MLP neurons of a small language model. Each row is named by its layer, matrix (gate and up: input weights; down: output weights) and neuron, and shows model dimensions 32-127. Each number is 128 + 24 x the weight over its row's rms, rounded and kept within 0 to 255. Numbers have three digits each. A neuron's up and down rows have the sign that makes its largest values positive.
Before each neuron's rows, "fires on" lists the tokens most often at its 100 highest values on Wikipedia text that the model never trained on.

fires on: "and", "lect", "ame", "mi", "ate", "wi"
L3.gate258:160113095129130143114106101174143119131133115099115168163119126115117126064102139094100103091148153152118129150146142119088165122152106099165112133142153157164068168111126103112053096113139134174131111125131142139146104160158150087141164132109162140139113149128158144119164116145110154165
L3.up258:175118120095164153138113132102157120160177165152153124120116127110098093064145138120098113128116098112090124086163148124118124119126131113178167094113145145080128145122144123113149102148106174151087140121106125108153139135139093102155134144125151167160091123151111110105185098167128142149
L3.down258:150147129113078141129114118139132127145111097160120112137127120099110167081092121078095126153153101155149155114126141134141102127123163131120137081082146144098157156115131101148151119155134116115132127120118136162090165137163154117178099148108130144139136138132118136109141151128147098148

fires on: "b", "s", "con", "ow", "y"
L3.gate270:103159151155114101153122093156099134098121111168073121124089114117147092123164126133102103116149170126127175127108138080143158123120166140145131141155112129128156104108136142105158154139098131162132105139129109113104169081139124112184121142110131137091141099128105136170109093099164101143
L3.up270:166150113091133144152149132115133091138144136148121101121170140113148115141132158161112114104097134128126120152119132157147132149132087177153106084118092186181149095141168131109136132078152130141117132117123126099132093117143119098123088149155114158131149135160108133091161156105145124124
L3.down270:107092116150106127207153162113104128143123107153111101096074127118159115116107089152145118106136132133174133137103141144127130123127143136114153125146160112127103154128149082100167124161175102178157136187114156146147122124152145133162160117128085130094125122158102097156128128118131143094

fires on: "ri", "un", " Ri", "ea", "as"
L3.gate291:120118097144113127132113134148130128134141141130141115112118139070136142145184156106118128120160120116162170135126146171145149118113119158171123126137080092145154152123137132115159107156171143111152143134125100092094103117128141111141102153139136076124140149109123116126134098157110144158
L3.up291:119126130123112129135130156139096097115140183110123151171135140139117161150140193100194157125136142150167164119102125143082118121133120124145128143099055112141149136123128148104136121119094169126147153136134176120158116129131165132122107149143123080129126175134143113092151125132129156097
L3.down291:150154157180173168151138122095148130150129104146126117111096164149111166091048132113175142105171103111088107141175171138141160104098125097145132135095109108140113127180150148138156131128151138144110114133114127110131098113136165165110127114101149113106141157121142125120140137117163089117

fires on: " un", " \"", " Un", "ut"
L3.gate231:152183121096131140140148101162096112121095079157138119111146121107137133107178111118134159106122154096127146127150109121108130119148100113092122125124150104108167176127131084144117134117107135068101119121150116112122145114130091081092099121135149165124138137116141149139139094159101115117
L3.up231:139150097134156110119102157208118104132091142117147116063126118108138097108150141151151136129152135105174148141114150149123120123146123163136124118128127121093166111170125099160142113091130134102142134137177141087116131104123175122091076145138156156117146127136167148095135086182144140137
L3.down231:141134099132118118108148128117091095146104135134108135153139093157148114172138134102145121139127120099121087105080127115127110108091115116133112087104105151117202113144150118167113081128136139171139149128113127128105137140121100147121142141139116121133117149092132125104151082157119105119

fires on: "t", "if", " said", "ow", "d", "way"
L3.gate297:118115095108134132118157128137148119125123111156127123118106168129131152160134142108130145158122158163125105130136199147127085150097167100160108141133081114119143140144118141123127113145183134115188158116116127099102103110090140124115107111136144094129147079130130180128122149081108153146
L3.up297:135158170183129124134143104114116164133130124104137081169107122132157115129097077166122108145114143132157118123118157138153137126122142097162150108090123075155149149109095176135112131155153120101135109104111109106112152159131150062150102117138142125115149100139147176145132138093103160149
L3.down297:122144088133149110154144135076140148098087114075095132146124154100140153184131095134155104115158140178125134118106131123130142143125114094149105137094140100117167148134129126148109142113091140126125151109106098095162105122134150108115102141146130094082169158115140119123133128071142150138

fires on: "f", "tro", "ha", " well", "s", "th"
L3.gate205:105150138105127125151129135130150143152120108140148154117146090106119136132144151137132132146124110124166187068109136154128197141123123087124100118103105145115101141082159152071133093115101132109080097102164144100129107168135119156135123093168092100128128100120115090094157120143098120138
L3.up205:144115122117156149171158150137123086140137149152107142099154109122135108139124138096129124155107118132149132077135173181113127142146132158130125077109110115102092110136132154151112144155100152136146130123145119113127122087130132146111184103089079089148150154147118144104125120172109125110
L3.down205:110109148126094124116100131129109158105138120146116105065129125136096154102159130151132084123116119153119151164089124140108156141147111142077143145112151142170112143105106158120111133133145151126165103148076068108199130097168107149148152106132126114133133148106140155170139128119106135129

fires on: "li", "ti", "di", "ar", " An"
L3.gate489:140094150148107147143145104125137112122129158103116095106131132126117139116124207135169155121105101119124181081121126171114145136110196129152146135097140106086139167103110170155078128151119105128148163138169128130130105131141160147114103111127126135101138142110084153113164132155143155146
L3.up489:117144149133128138091149138143129166159162139109127130124189117126105089104143127131159125095140122137106146114116159115084140133124130102143113116106108069170183110111118105102119074101157145153111154111136144131112147099124117110139140117150113122145135105133147147108134115151188150120
L3.down489:118148129117142145120117134070111136101105111122095136128093126136123140119127143126117137152161170139145162142124110100127130148140167102100139121149166138091146110078133129102148137150132127084114152155121152142153110129102162121144110148137226139141106157136096103109098117181145109131

fires on: "gu", "-", "am", "ri", " Pri", " critic"
L3.gate500:116108125138111102157117151119153111133111136161071131131127139144129174107167146119127101175157152100131123150119097120110130085128119145147135077138104122046122121094177105140172123156134134119169133090125146153107117152132116106127130132126147181090148125153113107125127126157166171150
L3.up500:071140112144138152153099138114133135100127147133127109154116157138098114121112145128151132104119140143137106172125082126108154096105177131094153088116112099111124130092179157143098140132140130148105090155117101174126121111113128144135149122146172116174138100128128101123157137174144166121
L3.down500:111109091133176126137155182152133148166138135152148112145137159105154092136145119123138161132110168079143146126138125152142171139126135164115121125093114094109128122129140145128111147177142103119131149126124161142169080140151115125117136109098114119136163154169122114135132159150127120091

fires on: " 9", " 7", "it", " 4", " 8"
L3.gate123:107123101120117162159161099111150136119144087113141139138070154116119121086157143144165082134125144131083118099084127129161099121121147152161112117179152138165149123113124103152117131114161122163119198090148139106144107122121123131113121120087120095144096093153110133118099154119141101139
L3.up123:130153137144152115082101130116167104154134148150105147171113127140165113188117117122135130145132136101160174125108129092183125146135139125141150148112175148130143100141182129162149107163089091095117149159154133100126132131140102120128082112114082147156111108127086127116151131111100141121
L3.down123:112146163119161145131127133141128146102166110111131086147138180108107099081074135095154132125129115149100118176150142142140120128111107168097149113145116084130129104111116145119145103126155122102112093144113135139119111150087125109112113142168118099126076129078142124119126153137106137142

fires on: "el", "ir", "w", "be"
L3.gate321:130100117164152123093182106104129118159181126149132128137167128133169144194138128140118096109128102112135161102133150128155143139136145138112169080123109118118135139181157103101156140134101083113133177153206096147117145174132154090104146123119137183098120143154152097146112113138101139115
L3.up321:123143143177074089093158114107132140135148164115125129123149126172182111172094145115080135171156124129121133139130130131115083119094131154104127151117104084140161119177151137132208148094124112114141141148120140112087145105112099118087117120129112120151119165141157096106139094140100127100
L3.down321:122117123150152122130135106123172111128117145110127178148131146119185146118189100109143107133115125116118113117146146145130097128149119144133147141096124115124106146150132084076126106114104148126097179154135118133122084194132093111086142148155134138090141130156164133147104125127107121098

fires on: " d", "gu", "ic"
L3.gate222:081156101093138132111141122114144092076160142138155101137120161133182114092153120129134110135143148087094137135135101153119146136122160145114119145115140133156128122124176150133114120124084109091111123124144120151128111152131133113131135134122138120126106140099200157123146143172101148168
L3.up222:119135112098089087125125114163102122137133146135116111116163096140158103132107122128097107107146112164153147139104136125122124123145130081073148135136162115122161083111112158141149120128132147137136102153123095127128103075134077159123115141133101145176202113124141149122134103087152123108
L3.down222:084071104096139143102146159151126134137124140104123101147139113107137129155087134178139103104143159158085162132137117103141149170131173111090170121117135177155100150107092144153192114135117085122132089138139132119138119129097116155120162134107119102108166092118123104117147111118136130173

fires on: " d", " imp", "P", " had"
L3.gate313:148112156103123136171150098143162151156155095106148162114130104164108101121110151131109189123117143094101121132149121167135145180110113115116153104124161144141111100165174119126153095152120138168158111155170116153150160156134134163144112149102137076145157116136164142128148131077080152168
L3.up313:130078138132055097154171134103161126147177117150090176115138083133122106132127110117118146125148121118136154168102130114129105121104163134169129131133106104147120119133105160134109151154092175166131110176126117127120108131120105132126110095128100134127150062170171124145201136126103123128
L3.down313:126127110121152134110125136133152134136076095077113142116152098145078132193178143160111080142109145118119148138137125162130111152180115147117090104135124168105140123148156127128175148135117145142123107166148114105132143143130141140122106096110106089162092132128141156178164122120135139116

fires on: "im", "R", "it", "w", "r", "re"
L3.gate296:096114140158133139102131107132094107187158131164072144128120116125140162108116138103147171133125158153134135149114141122133125135109129120124169077113153133145159136153115208086148138096136125126098112131131121099153156114101120158143162130137116122127122161126127118145123118110131099123
L3.up296:123105087146175118106115111142121126116143137146112117133146099062137145132157135117150105120119110110118145129143130156127106106141139153150111101121107152151123134121140161146098115111074115116113128176131143152140146147115112140144138125123129114122097120093145075131108127161155148102
L3.down296:120164152172109120092139145124200137139124127102171106120166102117152156105132082152092167101185149152111141139109124129166125130135127129116153127108120161123095139182151136100151129158082139063139121167159090073135111102111131113136137098117140119116146148141128135141126147101087162128

fires on: " take", "nd", " took", "ive", "now"
L3.gate364:104136140136148117135120136141160119167151147146151150105085116135097123062137143098113150161127147111149140124136151119120172098108107132121135113121113162126101099083135152145070136108113158158165110132138130121130112141126072119125121138118154114133174162092141146086135136143106109045
L3.up364:175174124114112107113144138168101115113094121120116138129150073162092139073140135126090140074077114070118136162116113094107102119164114158118114136151139117132128155175122104167134086114115147144097122157099162112166128113180104156133120123119134171108123125121114151096116155153105107149
L3.down364:115101094123101091126089118139096099086136106156130144136121166127072137111148154093122123076130131072154150142112159111121091148119119104150109107139146101135114112114117130111119113143126103149158094115138099074083123135152065130106121131146190114115122166174137133110157152152139144121

fires on: "ar", " st", "und", "W", "E"
L3.gate100:088169135151165145129105111153106133098151132126095135141166129134113112138104150139136106112125125158089076134123151122138177150149117135170137156146162152087097152135151114136167098130148131097142161122133116166109126117090138131084129092126117147089171125163124113125122129099125093111
L3.up100:134131144135155116106109119114133145116126146116117136108124139134122134152090066111108108138108147150126140100122104129101157107132123173124142110113135126121148100154112154118154073122128091120126157181133119125109098099148186147100147107127149122093143132151180124137133144163128100123
L3.down100:140125131166124110118140136097115102124110131151092136107123102128112107106110097067109132157137096139125133119106123156132108167158139063067131119115167129173115136115131120148108153093140095180136138170141145097126127125124126105135123116068111121117138155176117122152093139135116172113

fires on: "ne", "ish", "tch", "de", "mit"
L3.gate115:099144116117111132151108142119119145102174142095145108124126170144160126139129112077093128140100135118127152159155129097107122134118088086151106098159165140160073133111157103122139100131145102131184125153090124137131138128138080139124063148117133149154106122131135086122108138113116119093
L3.up115:116150128130151130106162135130111138112128106086120140090147143132086120138124122160143109151121144120166151161122122113143149123142109072171146140139135150119142124142131128153135155120108102131193117116125105127149127124151168140125124153099145134066107104139117183101118140112104157119
L3.down115:123119100118117094140121138133130133183135157128098136149137162095107138158106123101157147115134141115145103128153115108104105136127130177106137151157134090121123134102136138129114123093069119089088118137129185121076077153130158129113094151154156172096175179127126134173140105148090125186